config.yaml
n_layer: 14
d_model: 448
n_head: 7
n_kv_head: 7
head_dim: 64
d_mlp: 1792
vocab_size: 2750
activation: "tanh_gelu"
norm: "layernorm"
norm_place: "pre"
norm_eps: 1e-05
positions: "learned"
qk_norm: true
attn_scale: 0.145
bias: "all"
tie_embeddings: true
parallel_block: false
init: "normal"
init_std_qkv: 0.0253
init_std_o: 0.0253
init_std_up: 0.0253
init_std_down: 0.0
optimizer: "cautious_adamw"
lr: 0.000827
lr_mult_o: 1.44
beta1: 0.9
beta2: 0.95
lr_head: 0.00396
grad_clip: 2.0
warmup_steps: 344
schedule: "wsd"
decay_fraction: 1.0
decay_shape: "sqrt"
final_lr_fraction: 0.02
batch_tokens: 65536
seq_len: 512
doc_mask: true
z_loss: 0.0001
train_tokens: 481500000
steps: 7348
dataset: "wikipedia_en"
MLP neurons of a small language model. Each row is named by its layer, matrix (up: input weights) and neuron, and shows model dimensions 149-297. Each number is 500 + 25 x the weight over its row's rms, rounded and kept within 0 to 999. Numbers have three digits each.
A block is one neuron, or neurons of one layer that tend to fire together. After each block is what it responds to, as a language model described it from the Wikipedia text at the highest values.

L2.up1096:531516487509520510536510532497507531518501484521510480463516504489531514492538510487453502531511554471513532430548527514498512511506511498476484498518500549506489498474457530492470520465442510478479507499520527518482492517483475516498520466517482458477503512514491495482506518494473525495508470459477495500474528473523529483492552508543494473514504550503502536480478587507513549511530522497497508454451508488484509490497514524495533482493507516538
L2.up1624:507471501485518481473511501512518504526533504534494514532490456487508475499506517489464490520492504469491483450513517499487465499528533508502554488499457496487519513504505545509504547458459472529490446478549515463481517489488526511480526510471498512504506533519530505460508533471509498485486494483485536515494545486515526535496496488521465494506476508531560552502502544434515537485505491489526507508465516524513492496504486537534456522491454507512
Description: Sports stats table cells. Number cells after a pipe or semicolon in sports statistics tables (goals, appearances, 0 | 1), plus also and word pieces in sports text.

L7.up46:473480478505458453444541515488524514472495463490500529533506526525514502495510509451479564513482467544515475491484488495524483524479515526483568507493486532524552470501474500482495519501530508528486537549465498489467499519524503507512510494489535472443493487512542500502492527528491535532498507514504490507483492471523505541543469511541498524508467526463502487457512510521476490463540522504484484486481475491517508521479459502495472510508492504517
L7.up263:516501488499472516484499549518497504505487469470519514512495497507482503474519475512493488508518521522501539496543526511493500552523498518481482495505496466530499469480504483517500494461510477505469485542489493496476505511502564529466516482503545504504495537487499511512442497522517455488504496470498491501481498533499527487517475492486455521488512488479511495490530519500452503590486492483489524504524483521492484531498524504502499535409482519474
L7.up367:514465490512522477519548518461509536524534455471515518520514504475516473505487477509507526535505493508472495466493488485500471501473478514493532516510471532530496504495509556490496498521541473467505490544556459519516508489500503527529489523474471479475502519495489505531480519468542479540488551480480481468486543473532508492524507487506484427517528513467481513494481477512527476494551518491524485503462451521457503483487462492484460523522522483533
L7.up1079:473528523487473488550525487513500505472501514498524549503482508505503432516518474476497502485477542486511470501501492517543486510516471496504544521507468503493490462523533502520546470509491534456431503569513489466486463493470457508509510541520533509514545549514517496504512485454523439530519530532510493493508494505472534473501501503462527503464526517480466503481436531526518506458504505510536497499482491480478528433494459469486532474504515496493
L7.up1220:478461489504474512467458537473553493495515483493474505500506550506548466558520488513500478460470527531493523517445493506506536537518485541530506488545524493535477437464499556494481484516516532511499520498538506451483472502507487502511516540484496473469484536494558519513500531472519569527526509507489511487494507484523461510484506510523512496495512532459487519524516522454513489461509479486514538467516509469529519513484520492511482502513477549555
L7.up1290:478498529477503457516492533475521512502484499457514522465454535511501469492494521481507515476480544516511481462489474524506520529536493504503498508504505538515503525488491563483470528526510465505510529521508491501502532518502489483551504524471494481493516519503500512493506570468552499488483554463499486452472474481467492480529537533530502490481525549511512485495515516515502473494513481527515491509524484527525520532485524498468507522471483499513
L7.up1497:480488506483497504493564550485519500506478520482478515512469491493491470496521429470501505520458590518531491476499524507510543503459477490502493499513498505522481483498536513512493510483525493480507470507529478499536489537481519509508493499504542499497528489522515538498467547433519476501524538563479460481495497505486490517543513505508496452487515526457521505487520476474495461470518501524515495488510508487502574486449504479496510497551509515503
L7.up1506:492478497508499511502524484511517525507488499485523495483500486467480488522488505466494535509530530542512494484525531513513477539516501503468542493489485524486541464486503537521536502513472426508511510536522468487510483500482573542450475465479474490495463520500532490555477531486471470533514505510474491533476458490539518487497525453478501498453535532456526487478491491495486468485502511496498503497470495506499516483455502480507502480492469527491
Description: Role-assigning predicate word. Words after a linking or role verb that introduce someone's role or status, mostly biographies: served as, became a, was a, returned as.

L2.up649:488520447490506471522512486500486517471517483490521564511495511497522498492498491473507472495478537500537449507542519514499520497521434494468492546493447547527525469506482524485490529531509481488480502525513480475490501493515493526450506534486519533524518484485515517535515492500536527556492499507493511510558488500467523476473501549534479461532513460478526430484486520460502483485499518519536519518517480496489500478477478503510485477476495555537
L2.up1580:469487461483479521520540509483525523519522499504494517508442490473508508491503524489499525480507527481541492486519506521465532506529489495502508505488482483519453507503474504486499492497549491492481548511567426509491464494483553527507512511534520507508526500468544542496470495545476458531486487484505482498517491527502541450514530508471429467507474492503471517504530443471518539493474545492544543526489515492496525499475508466487497487489498511524
Description: Date month names. Month names and time words starting a date phrase, e.g. on February, In June, 8 November; also word-initial On/In pieces like Ontario.

L9.up890:526479499465514490508513519513491520514512490509490483494463526485494486552493525514515519499475544522544489534428498517503509484429509518496553476500482456539501491457485508539488500500513490522508513517476513537494495554488540482480499473497513510509528503485536520543501480498488483534507498490477501485509504461513479489526515485464512473483505507513498497531512501469489480478482472528488497521466462555532526480527456514454505509476504508481
L9.up909:496476486536523440524508517460446482498515486515528498471496480488519479461460493466496472518522474531482499475496464560500472512487457466521545491457516469497470539469501464522512496520449508500481537513530482506524518506523489512486473506473534485459450509482508505511484531471508474552496498502478491511476502472488474499508494499525541509490495549483526527549425484487515478494500512468566514527519466518478532525469493494476482520476520507528
L9.up1325:538490447514479507492466532470466493508534475526506508495474517488518513494522492507493505495489517532500513490470479544515451485490478501485537500475473460487534511479494500490482461519444492517485510478476495528511527468506561517464488515529473448491519514525596526519474488457494514502470507540504500498451505497491483513465498484521519540491536527493520502507474508458475502535459513545462487450504466503494508500480520480458524524493525507521
L9.up1608:499509497535509491446478535464512537506479472508483509491466503539470453500508468520525520503534492493491526506533501496475492501508447519488494516536463488492480452462510501506535509507466509470510456527479522473534492512523514466468472524521492473482535526469524519550528485544475494495496494476484527502494506477490498515489506522513463521479463491485510575469525498459483523506461484522495497495499449495538454474519520523474515493544480490529
Description: Passive participle completions. Past-participle or -able endings completing a predicate after was/is/were, often split word pieces, e.g. estim-ated, avail-able, raid-ed, was sent, was sold.

L7.up220:543501484475556511509502537501469545512530470522454513503427530491462551508501527505510521528492500475511458507488477476485502485514488497481560514488504515532505475514530519499517507512506516491499451495461480507528516508484512502516514515536582476460480512511458500469526464520490500527490469438513483468540521517511490505472469528510464534507531462473500479514475477492485491526508495496529522540536430491449540508486511470475472490477488550493
L7.up451:529473518511511566485514504514498538538468492493547501510469481477509536519509476481516497515489532486508469484512473517486524523475490516475537526522473470516488464477510498532492480499545568495471523512505517526563489513459508463492499526527544460503457478499487508500513475482490462532502542501473459458507523478502501485511520519483501481518531482490476506492499504503516470497524530499520520513495480542518506554462505497479513521469506525484
L7.up847:510478493518464513496478498491466530523492481495517491546453496476472514533496497513497506534512517463532479470463526499503509535498480517478496533518488513505508436471500550472530472463503536509512476517529476496494492531463493504489504480518540470480473542426500478518475499507524517546450516512475494519498533527523449517475480491490461531508570502491472471494477504488492482498508506506520530525513502517462519495507519491490499482480509563469
L7.up932:519505539465520528540478481519529478488478510499508488492478468458508500505483463489471474525506489451500487495479480497501531517495528534498526508514493510470517482479497548530523529500556500490471479482530466490495525434516528542502510492491520469462489557485512486478477502493466487498499497524497497518516477540513519486496492495513499534502536482487495481488477506468496481463471550506535537498540451533505528568466502500439537500475500528479
L7.up974:496508508454451533474483504456498516492521522523475511526481482491519523512507527517458482509537516469524469466484521492462515514494493459507491532482492500518463482490491494512510511477487524521489452505529481522502533502509490461488558544536526470482461518473517505490481495486493480520456514487501518499528503491489489492460503488525475498506522488509588473463479488450527455522494501543489500498479512556462527531536507495446476477503476520471
L7.up1472:532494507480528466492494498511449516508485529438501541542473506434515517478445452487492528542491525490533443472495476564517489540475510535483463485509469545483496495492476479519493521528468514514475466506535525494523493456538467563547484516496502484523477519516480507481534497521485457521517538514481474498532495522442478496481506515490482505477533456477505452505491483481480508509492511488506471506498532507477512476535501496487494511490519501498
L7.up1728:490500520545518535494463520461491511527512474501451530477503493507505518473488488505498487531548499506547498506505475518460523500542458472474522494508499522490473474480480532467503500511506514437462553597531516513538530524491513497502512444484509481502485477484489535528474508459512555527500507521508527492497505520506477501500477515506483499499526526449490487492543510497507504504482512509515510526509492530548525533488538495495536536507480492459
L7.up1775:479489529527523503501499476487493506502493489549483489504465490444511518511482498479507523533530495529520469479488501502499544510491509568494522523528488517522520543461549490479527482489522490473502489526507509545499528512454503553464477494514493482497483509490492476470488516523470507535480544529527448534514501532477485509454489497529477459470567460477531477499428492470534464541492535507552517485534482476497534501518488488464516522485461520498
Description: Year-final digit tokens. Final digit piece of a year split into tokens, like 195-4, 2-010, 18-90, in dates, seasons and ranges; occasionally closing word pieces (immedi-ate, cent-ury).

L7.up265:473472533493536505498531484505511532490516472503492495478529558527493484526475503470491526544509512474510480491511437542508502499500481503530466542491469470557491456454496505521515536495506483462468480488492460532528486502507505524465496521529482502482495542477475533515527487572485511450499530486482522479495483478546514535514492487482485515480488449530582500493477514525485488511541516529536496499490505508507513486524517501508477478487523494511
L7.up327:468491464481513499524505547446500531507499476462457498533476546522511538496484547443478528559442567473511543483483463480537505508544491510543510506515497528530518465487467505513512524480500505479506530506472494532521479516517539530510500533475516470474466480445517473472469452513472506492516501518509495501494474507519514497491475536511491481469528502482512488471510508496513486511524459490505484504523493480481541506480544512496547522521544512530
L7.up876:538471509468483499511492481519441514483488524483447490524491488516492488499479501519504528542464532479486490508497457554468478523515477499493514531551487536491511526476504534516537526497515477503514463474501500495486477515533503495493489492496527469479480514476506502475505521498473480494479466513487523524502485515549540479445492515497517521469526501513502463500475513473489491518556525527486542511494478472469495493499508539498505579479506526539
L7.up1209:518492512487505504493499543440505516483483547494471506466507533514541505490444509474472547483508534484522495468534523509531508525467463529486522533505502485519491425519484488501524502526529541497446500533502447500567521504500507523494490492508465490523486469507503552499501507493505502534471528528464521509471497492514515491527510458514464509460494513480495480498481518508497417485488544500478477486530466497506502494508545536488487497556490497480
L7.up1327:520481477511499506481505494480447490437543501500490517489513547498496506508507464482493510504492529501533502474480469521552530504511475474496486500475452469478430457510491488494532515471495516498476507493504480524493525501483438448516486474480481514526454488445558530498450539514500512520485477496459490517491495435571508459491487506491516526482497557499531484543522490492495532499470494497510517477510444505461459522466544505460527477508509552506
L7.up1449:441527512479488508488489490470480523510515509506500508510500513468544541541453523478489516506473504499486528515462485521508511517483496500510479530500468478485525451518505517520513494453493507483461506485483479513540544478507490484500489477499499457443504486474518480508495523571518508490486470568500511485556490484517493469506475494522515483493479535494530502480499519464520464507515517532516525514467478497464538508498468503510521508493503554507
L7.up1569:521509487527506539511498508487511526525518506466519529507478545477469448537423474505499526537493508496551482477510489519476450498521480480495485521500498445492482502511519495475532518499481545491466492518464485494505516503498504474516507454454514478494486541537481463471478509473450514522480502531522493520511500500523487484485462515485475506511521474466514469501486526489486516490487478501463553477516461504531486526506528511498522471508527500498
L7.up1785:493505500496496486491520516469514530474498499549489542536510528501535503511425518468488533518486532514544434461530429495474486475549464573498501501503492491526507442514488520523494507515514492488495491501468510516516518472512476482502492497513458469494496475481519511466488502543493513486515508486486489514534502514487470473493489477526492548515528488498470524459467477550546466469497465525545521495508504477494519538500502516472453440519507505501
Description: Collective group nouns. Nouns naming a collective or set of members, such as team, family, system, series, government and public, usually after a or his.

L7.up254:507507549473519540548486527486445506503505493518516473485473508502480488506473490494499472538466500492540524487474470520504545496512452536510505524534490510500465498519477538501508470508452481500498536502518515472490478477528525481500494491498505496464499571496481508539526487490519504498479482517499500454502527497529502451485516482428466528440531486446490466499503498496507492514503525528518519484495474449458538476499537509496501506464481481452
L7.up268:513485500496451505508483534477458479490480494516488516523527501540464502517503473516488545516508537522498471471494471486517508477492509503451518510512513484468500474482519458479517509472473505517497479500552465501526472504465496541486492480484486469486547510450494468491529502480519474466474473503504459489522498505478504490472525494497512514466523496499497475510499490514499513538510511488516482460534484448494532513464522455467557488473487460529
L7.up508:547512469492507462484510475476489499513503455486490501475530512519532480525481470491518484500495491492509476483471489528512488510524499520505468508472497469506518461517510525494513501552480512491489521514482487449489500495486488511514459522497517485508498503502532490509517487497503444513491462505515471470491522500509488500523494492481465449487525545469464480495526511508535496470515469481523488463482504514465512514541574464493486517520501481480
L7.up954:511466508441476497488539556487481521548544506537492490463505542477529483498524501501519514526520506527476474482454440501518489519472488510489548478521446497514504506466514495464479525477510469552478516511478508508495492468490495461501471500506445473485436476526474506523453463523484531513474516518457543487536483489506485499495455519514551482509487488478520478502487516483495502526495497543486512484497481536534497500476524490496501507467526463474
L7.up1019:519487521510533488497521542478484491492498499475517481511431526459520501479443504496517518514528536494512491536534537478526539536511481513472534517518472534470495523495456510534529524493526511515521557536542498492443513531458514454500512518504504505482505507522460501511480512467464479512477486513524464527555490481492479510488522487485456479495526480455495503510476504482542495529513531501509487474487479492471486526498479507531478463479487522519
L7.up1172:490495530485496485508562542520479469492502473536478506564517512470486516513469517503488538510501524510500503501538489518507515543545454482469572562546483531508504449467491518511519490482476481490487561541522480493511523552488511509479468531510501515477509520504498536464499539540545526472470507491520495464528479486513476472530517501510474517469512531500488527509489507509516478493508522541482517519494503477471487506521512486471502503464477514513
L7.up1173:467467494486482490489564479511494484499499506489468549523462555472450524514469484514515537514496526507507510491476511493548495507494504476509512528526469484521508496507463521506556519521496521543474496538526493508503539488520507520487502514476526482506517510492490520464524522488529498473496525543504514489486490469519471531542502459501497543527526515500549495455516536457474512505493523525516532467479507487479511466534476497504502486498519483533
L7.up1782:519503469475501485483488515454427514525508485505487507500498496494472515495546501530471514510481514500466513455429484521493490541528495504533511533498504510497462516488470491506473569532534474537449488495517475484478518472501518493488480515527524482482518495533510502505479513529505532494517477504454494490540508464531490474509548526523490506484499494518543517484521517496485462525509500566463523490494517515495511495517526482483503517539504529497
Description: Verb-ending suffixes. Final suffix piece of a verb split into several tokens, mostly past-tense -ed (sett-led, plann-ed, comple-ted), in historical or narrative prose, also -ing and -ation endings.

L9.up268:510495509503518477467548514485488545567506477512469493463486502480506535505489488467503503529512500504534496510518510490529488537482482555493504516498460475489502503548496458494526549472516522460502527571465492496516458505450515500517507502464500474495567500493469503522477498513559504477475491450511471467485562511518506511537458537496477470507508530507500495490561515513493528467524517515538507467529509504530549489479503509471461519488475499505
L9.up1440:485484492455496432542526550500503495493475514469470501497484538499481463512467514499513541509532567517520491464518493507485486492432499518497489526511509497490488503466507526500535518505497498464486556552509490476519477531480516470528520535483478505458461522531455495547512523526513489523518556501522474528497495518530519505462460551506498467526515496510497479473523469481509482454519508502469515514506512494520525511549537534500504490484510547498
L9.up1682:464504500495506498486508521508506533488481505501502506467495486529510513478506499498476512524463545487535502491475536462467519546480466501498493527553511476523474480483487488507448540498499508460476474527477504517512488532464483449522509514478512530471510516514517532512532503485493524468512532508505521495501490478506513525500523486515464485471528512493514457474544512477563513465501529515510505486483495486523557517469517484491500474532476550480
L9.up1705:452499542452500452470521548502482509521471499452476497501515567498479471482488479470525522510500531527469514479461528491458504501537486483504490518545488496563461493465475503479440511489530528466496509564523485471509544503478462485511493537511522490479465519498455538548514535507554494520510519451526495483506502479495473511515503500504461465496477531518479499456505505510509475500470479476517521508501522490483507505530525491469472498476484483517
Description: Finite verb after subject. Main finite verbs right after a subject such as he, she, who, or a name, often the ending of a split verb: fl-ed, serv-es, wrote.

L2.up1441:502484478528455525544459464482519527501491498495493504527482485524482508523518456497482497483494501496478524477509531516493479488522509533526536523499478566497515502477520533520509500495481533510507518496499519499500502553506489483530479510496493483472496493487472505462493514522543485482506488503515510489508518486521497452529460482507470521529525497457514479508494523510483479551501516513479503457480478520480533551494498468477487494511521514530
L2.up1498:527512449494472438466487521467488534513520476501485547503445502481498467506459483474507517503500493489520497520497491509493509480506478566441493570516453491488500473497473480473522502521467535507482524532524484507530521491456486503521513521480561496477469513486511494464453509536520506482482530487472541521511480521557488490475502511498473509486517517484516469518481525485517491534528539499484537477511487503480475538499494474499482448456519552509
Description: Noun-completing suffix pieces. Final word pieces that finish a split noun, mostly -ment/-ements (stat-ements, manag-ement, arrang-ements), also -ology, -ics, -ation, plus some whole words like people, died, President.

L2.up185:502501530525528523553486501504474458518482500492448530502486513458508487489483527503486508476516524566533506512512495530508526499529498518497501519525532475519467520486501504501463515457491498498504532512531520492504459495539513502464494518506495481461503474510515454499530528467493510498503495568511491503506504509439501521505470517485509452504518481506509462480466508440477497520498550487463484499534489517524531512525467503491498507542516499549
L2.up456:535468481503496517472490513507475478502557475543505504512502493452510489474487535484470558535530490535514514478473488577468475466493459522508528484533448504506527528522510488509501546527487475484511489542454455515486493495507477520484492506481481461531491449485520517511532488493499500500462548522483514480487503497467490501497487437490499499488450519466502512492501487497501484517515529557542468485518501511473519522545464542475504500503477544497
Description: Year digit tail. Three-digit chunk after a leading 1 or 2 that completes a four-digit year, as in 1992, 2000, 2015, often in career tables and date ranges; also zero-heavy number chunks like 15,000.

L7.up308:482482490464516489472522529446525550502531496494494529478504528475500470459497490499482528506473557499496480488480458523494547490441502504505511503540511526477445525484538518525481490506474497452477498520528516481504501508513533495492530494527487508474442483491468512508569504538510521481500506522461474472520478464515541456482595486490519497470523515457499509499481520523518526534518503513486513513475466481522517494536473480456485478502479538498
L7.up474:495474539485514460527533538479504564494514521495491498476468501503535531466459523501489482501502497521488468447512502459492518510490483539500525507467509487511543485536506472478510556497468524465476493492487502467534489529488539446488525504483469473475465493475533541528510510440515519486491511541501513494509515495532496520502509526506503518525451517467471509484481506537498464442529523510494468451498499500502514524486478519461478478530522514495
L7.up481:553462489497484469527519493454452552506497502525472494487498513496505512460491491496483531508496463492509468475488487516508493539471545502472527532486467495495540478489519520537540507527480531516530543522494501521460467503500523524443507492484470492469493485478504466514478520556461504473523520504473572507521484532530482491514481515511497530529471489481485534465448492493453483502482520519486507495493491502519520500486508492471519509510497484526
L7.up550:513464502492471453513476508473502493479481524490500522483531511508535515500464494530483524536460496501515492503511497523502469498500451475506497522501486494512507495525492515509519479452476506458413491483537447495546528531496503461463512515495461498480483529488492509494510490558508495456475518544486519522499497504540516496524493487509503512508513525488462468471537525511502484502540535510492518434485497520504495511471457509487492482505478535522
L7.up1164:467483467500469548528499533479524475509514472526497538473514547533513529505443505493462539495466467456487500487512467496489513501500496475484508502475495490501522473508525486509486530521494493458456485491504500501500513479480477472501483518507461499479527478500494486522503560500545495515438516516484499512525497551452526479524493503544465515525499528482513520546494510465545476535498516491514510462513515499458512523492462489502511445466495503521
L7.up1239:472478499490487518550493552523482497472495534531516481482515485519493533530491479480468506445483506506532469498531504487475491509485476478545510547530518480481518479536464474496504500480493509475489494509521501500507478518515516504511497488538468494515494498507534461489511485499486529507471478533487501495508510473472465499496516529509487458473479530469506505507487502531537495488483529532497454466493489478531462514525498478486514521519492561559
L7.up1620:519525504518473503511514514522547514425492526492452501475477494508482520516465502468501517475484472499509523481536484482490553505519484483503572523508531498506514479460483533484473509497466461508516521537479505550499538490488485501526503514493488456503537516518476534493498501496481507509461528491534487479521473500535454514539499515497490535501521538527527513478495490487511500487503559486559528475496481492518545506497498514462468495486488522503
L7.up1734:531500481489486485509507502486473597498462515513523540460511506488498498477459524518462503497502485489530468453519458476491527506473483487483518528473504488491525486515555503510577505527481523489525468528524463533527522503502493503502521486477491496525506515501481528475487511521529509489487453468499504481441509450514510493532516500503509550499492539469500486502532508515486492508516500510477508499477492481438494489488507533526509502559550505518
Description: Table-cell leading digits. The first digit or blank at the start of a numeric table cell, often after | or a minus sign (−2.2%, | 0 |), plus early word pieces of names (J-ar-vis, S-emillano).

L9.up177:548469538529510500489539511512525562493505491551497536534508486489558520541483441470487523506525479479513458530511522493482525457515489469500513517505529535482493491561481515510498476490474530409497499600507467503523564490521499461513505494490533506483477484501437500503515548493551530508477493497437479450497489511503518501519515500462517488502512473481513433503474503533541476505544464476520504487479435540485511519483524467508512467480471523487
L9.up271:551462547510508450537489511498532522501531516518511497479532493502463505510509474524498539465483519475497509468526495521506547477488501484495501510491469511519506498497468477496477470504445472502502502557463459491546512487517508502502503484509507512502486507445468573483487490446521499493479489457499487539511494544461553482480521518515491536459539522505517479501470554529485472530485486478528539503516455498503532542491454487483542504478513520473
L9.up354:529506492525512516516514466520489511485505502536514495500540489421519494548438487530490531484466481446461478481518517539519515521499498515493522485503506530454496498487522499532538483512468533535550505471494512520495479505495538510493501485478497478487487519443502463440533528522490488465464499523479514497554533442450477489488512445562522499489576462476497485496493488475492517481507541540492480536500493484479527465534488499510536482468524511483
L9.up1712:496493508481466514505524474523485466479520485491497516502515486490535527527475522503494511486481473511523490471529511535470505503489485537493515525483531486522473499513525494544515564496505506533513550494503527493527502484513480499476479545486507486492528505485500485477483546495523536479477499526513497493491502480490494489494497521545451564477493537440515502493504523484542522481497545494501463508506493495472529507543467534483509466500492513508
Description: Plural noun endings. Suffix pieces that close a plural noun, often a mass or abstract one, as the object inside a phrase: song-s, activ-ities, eff-orts, applic-ations, plus a few whole words like information.

L2.up139:467482489527513504502485551504488493500502501461537520479451541488479539474495492524516498547491476507509486492492503496498509566528506476471500479511493490488484528510509509506509517487489534475497521490474476502483502522454500466499496487435453551489487488464508494502488514540481479499507427490472508490523507501501537531491490498547497495440482522485441498493508490490482492485513529499508475455501507502442550517497500556444496471508517505500
L2.up730:484499484494515495508522531524497480526494490502491474534482512508460520509473465552476550485520493503539533512528478500486519482568432488501474495531523521486511484468479528479458578482534488466470534459488525488471491470523551518473506492450494485444482526497527551508506570517466465489483506511472545508501483488499502447516486552560462534521500559472508479515552483545526495509544536540514499548512502492474483497480492530465496547534502511512
Description: Main-verb onset. Main verbs right after a sentence's subject, often past tense or word-initial pieces: began, joined, signed, named, appeared, opened, established.

L9.up321:568505515490531512519478552537486525491508494493509532506510507461487451459509515491489530530517494480504479484514471515518502520519503530494478476521462515489494539492503493516487478522506508455536483528480535547490528489506525496490476520517518458471503466513517493522544538478526522471506494464442490521494481484501479491468512436492509471510518478487505466484459477486504490482519484491474511505518524580493531479492520435539529536493476488465
L9.up1434:506482479499532532485501490499499493530499501459478526536521529477495533520520486469492539472487526495522509498528450550506525543500505486491521508491523502525501499457489531485499534480560497464516458541480489525517480511470565487508507540460548498493475530482501510530547475501498543484500482510514520504489472505499516466482517501493477476500531445467511465506459495515508444449534490524495560455533464508484505482481461475464533503488462476504
L9.up1543:511506531466492525496543561500503477517508509496477533460462518503520493511500509521519520496483519492513498472468492528489516524476493523506512490517488503500491476491548505455512569509468512461498489501482518504548520499510501476535497496481529466444475471490489494491513479511559531476517513462512512492498496524492483485497491509464470482506506521480516463499528492476478464491534527488519458482504520542477536484522542476509547501487513514516
L9.up1680:479494499514489498499486497515531482498529547487533515525481488507495477513527480494482533495485528497514495462480485534518519529542510515480447512499491510498488473494463492542536496526523507519472506556479512478478470528496521487472499504484502511501497521490453506497502492512546518500494539467492516525466480526513503476516473534478448474479517491490491476507509533487497522493484563547495501508496498527451534472514512499483521554479518570446
Description: Word-completing final pieces. Last sub-word piece that finishes a split word or number, such as plural/verb endings (pl-ans, learn-s, molecul-es) and final year digits (186-9, 194-1).

L2.up610:490462495497516521486505491453495487512531520522490524464526531463502470482535488475499529524481535512525490495505535511493549505474527482524523499490490520494492519522484505535487551453507484499504453487500476508490493513500464536515432485509498455510517482521463475542479522480495470507473506497495530482522483516519505504535511498535515496526515493496538506445471528469470537503490530507502476475488514534482506477476512532473521463477455569458
L2.up1468:493507491498449512512517470469530526479500466474550510495497556494503534498527493461515530510520556514482470477497499516547544501550500491487476479507470503511520478501511536477500495497481460478494529538513521501502529490471536492479474504561518478477510566497503515507513517510554500488513494476505517529503513516446565505482517510521499524515508525492475494489491491464487510509527559481500539509464503482524468524492479500511524489488520558520
Description: Role-assigning "as". The word as after verbs assigning a role or rank (selected as, ranked as, styled as), plus fragments like bec(oming) and mid-word pieces (Can-adian, Milw-au-kee).

L9.up151:482480473490496482455524467480492549485526501513458495465498536500513522509494493492481502508501482552499510472503495534519471522476474508484517490491526483482492485486498524483492540576512495509485496476521490486515464514483471497486447506500541480529499486521492508506446505512535511522469484478501500483527515475491470492476529481500504447478529500472474439500493510479538478509483521522517525494478504486495474464496539527519436534527543514541
L9.up650:456495471454536502460504524481474488482547538499486497499479525456491493461465473502498520538492484532495503458493480524521534484489546492510518539491529499461527542469486523506477537473521527493440509522493507462506480502500520480454511540493471469470494532496517504489480518507515550554459476507507501481521472492474496481520512518524470469519487488508501473531532483463546524496526500535496511498478494527465497537526523459444468506492540497540
L9.up1198:534492468460516477531546540445472525521489514525452529506512535485489519552520487477499531482543492497478507502493497545532540466493516497503539487519498511484545482498523471487484510496502507502458509490463523549467521514503453462493481459503521466486499466528519491487453512454491528504459528521489477491500533500493494492521524502505531541497498499490536487477502472479536469492478537488510507507510516459466516493470478507500521491496477500490
L9.up1577:506489476521518537528534501505481553486475506481506506487477484471530504477467504527498504482472533477487474486468523489522509528480482480481511490482502498535474465453546500489452467572534515450493491530482533487534493518520490486506496452500491483481490532534516527453514465508507518497523481489495498487518523500496483485500539480523491514465486519503470466524531520485536496467514479525470529499484503432478475456503488509500527479558490532507
Description: Word starts in table titles. The first letter or piece of a word inside foreign-language titles and names in table rows (la' p'ipe, Para' m'í), plus bare spaces before digits in stat tables.

L9.up278:474502518517472501466509510501485501515491483507488511531445492473490497481478501488490503506503520504482476493476523521497490491559444542495467502512458507507501527511524509490508514491485509477506513546490464496510485520478552500498456511447481519478510503535490521494513552506505518483458530493520517475495522538524534490499483507514474497496484493530529499486524480494508449487493504522473488525560507493473524477512530497455513496474500499490
L9.up886:513496488493529519519502500517497523504544499502526495467485507469545472481509495450499498467505499533494525476509497522513547508456477451533543507506491504478495465456529475468482484536424523454503563511485467460465509510484511521503518485471457478491502485514533552514550518489494519511456499490505529537497486513478494511480514558515517546494507498510487476496532507486476486506505515520436553524507518514439501480548497474493527476469501506468
L9.up1312:471530498520504495499526486489462523512486517467488522464463482484488512497503435503485527478486491517546482465477512525502496477472451511457467496514493490537511480497527481495461521492443493461507491543525482505531465483501498557481479539495466519463496496529544512466504461514532521541510554527531532538534512531518527478511510503541485520449485536502501525509492506516546510506504535537455527526499466479483495518510532479427500501493477521487
L9.up1447:467493476500515525488505505464515472522492483533486522453487521514508481525528479528507529514520541544517530535519514504472494532513464482509465517547462512504457462491522468494472514553498472465523476519488475533478530500490521484513459459534525497475460503480469521527452520496523516514500518503476500525479486538493493469506489514479469508446489515540570491480478507488553492491462512496501543517531497513469510547509502507499494493519442522464
Description: Clause-linking words after subjects. Mostly "with" (also after, about, when, who, which) or a main verb like began, took, caused, right after a subject or clause, e.g. arrived in August with, Ramos took.

L7.up3:481480434521558522501481512482527480479463495492507502506467544524553476502501536490505493498488502552528497462522518493475468502499509522491438492492489500489488487524509459485555505513485486495494515523525468498548515484479519481475511490497591527511507489505577528485466532515460512491497517563494454512499506507506502501500525498522511481520486482457525497483488486496489472530502512530514516464481486518507494487487498489528578504494498535499
L7.up442:485484504557553518503523482541501493512501526488502500534517517457452490541502498501482542502535517563493532492516491493494493507556470496530505497496474513534475512469488508501486512519556542491523498532490458487510483480452468505474498494457488486502492521489464502529513515514551539511496512512516478513506495502477492489501480546443504468454512509489492509475521494497450480453537502495514513574496494521479550458534454528467487486460472533516
L7.up717:505476505472520536526478489515440509526500508512464531515438493504490483520501523517510508527550502491470514503491503494502519513466512526492527492521503468493503488503483484500530521516455483500522497505543491522462483496436506491497507509499515438525539488498504510555459509500510528513456514495458512501495528511503497479459513509498467507479477519516479526472500507489527475513492517502519489501545469478465477474517498526477490458470489512494
L7.up788:474513489491476525483503502478491465539534515494511541513464488470557546514429529502510551583549498522519489491561466478494493544502493516460490512535506489509489489506519493477479490530535520485525535519506485517457481482480505488492490527525498489503502481525498501485518491538488542553475472479470453494496506480511505500496495497471487489477469533500517572495493517474502506511488514491506519505517456460500507515477505475497471446432488532502
L7.up823:544515519465508546495485514466457519505520538497482508514507525500496532558529502506493527511458535516561514545508475513515517525523514507529465516516533492471477473523498519477488477439538488487473485501525494507521468511471459460482530460505467521539447485484536478526532550470488532499497463491476512493522515517489576473444509519499489455525480491441500498463485522500512516509515514509484531510502528543487544523510527497530512479507509482522
L7.up897:489497455511480531524517517493443463560504551517496517506497537500548488501447495531496482529517479497504503475497498497476463534530473422489511509510477504506500513501478508508505542506482537499493500510530507505491451535446533530490468504490473472499526524552510479519536542457475550509483502538487524570451489451484509530520462489510476485455470536481535503481481516465550545491546503510472506484455502517506460516511473494513483460489514526505
L7.up1652:487528485491491521484460487463475516557534514493448552475480489506501501521500455479533513535510499508536487524516540514505517527546473490480525539538517511535522480515500459505462534476536514542519499511501464474493479498448514525500483516459487515492521513514489487536502566541523513494429504505525503560516463477450541477484509507498504471536480523478524448474530506462495491491502530504487493469482504474499503491528482515491521472474470538459
L7.up1771:488497465509541555492500481495520520497491492537486512486448554478528543479493470458511508496527541501542529500507462507537537548572469505515502489534487469494472481454523510518481514470526460505540489526513530530514505509514516478501473545508493499513513529510447493516526525521475500509465526517506525518507528501500498505485473469513497473485492526529484522465506529457513541497479476516499541460564463521488511543545496535471533477490489540519
Description: Temporal conjunctions/prepositions. Temporal words opening a time clause or phrase, in narrative, history and road-route text, especially before, after, until, when, during.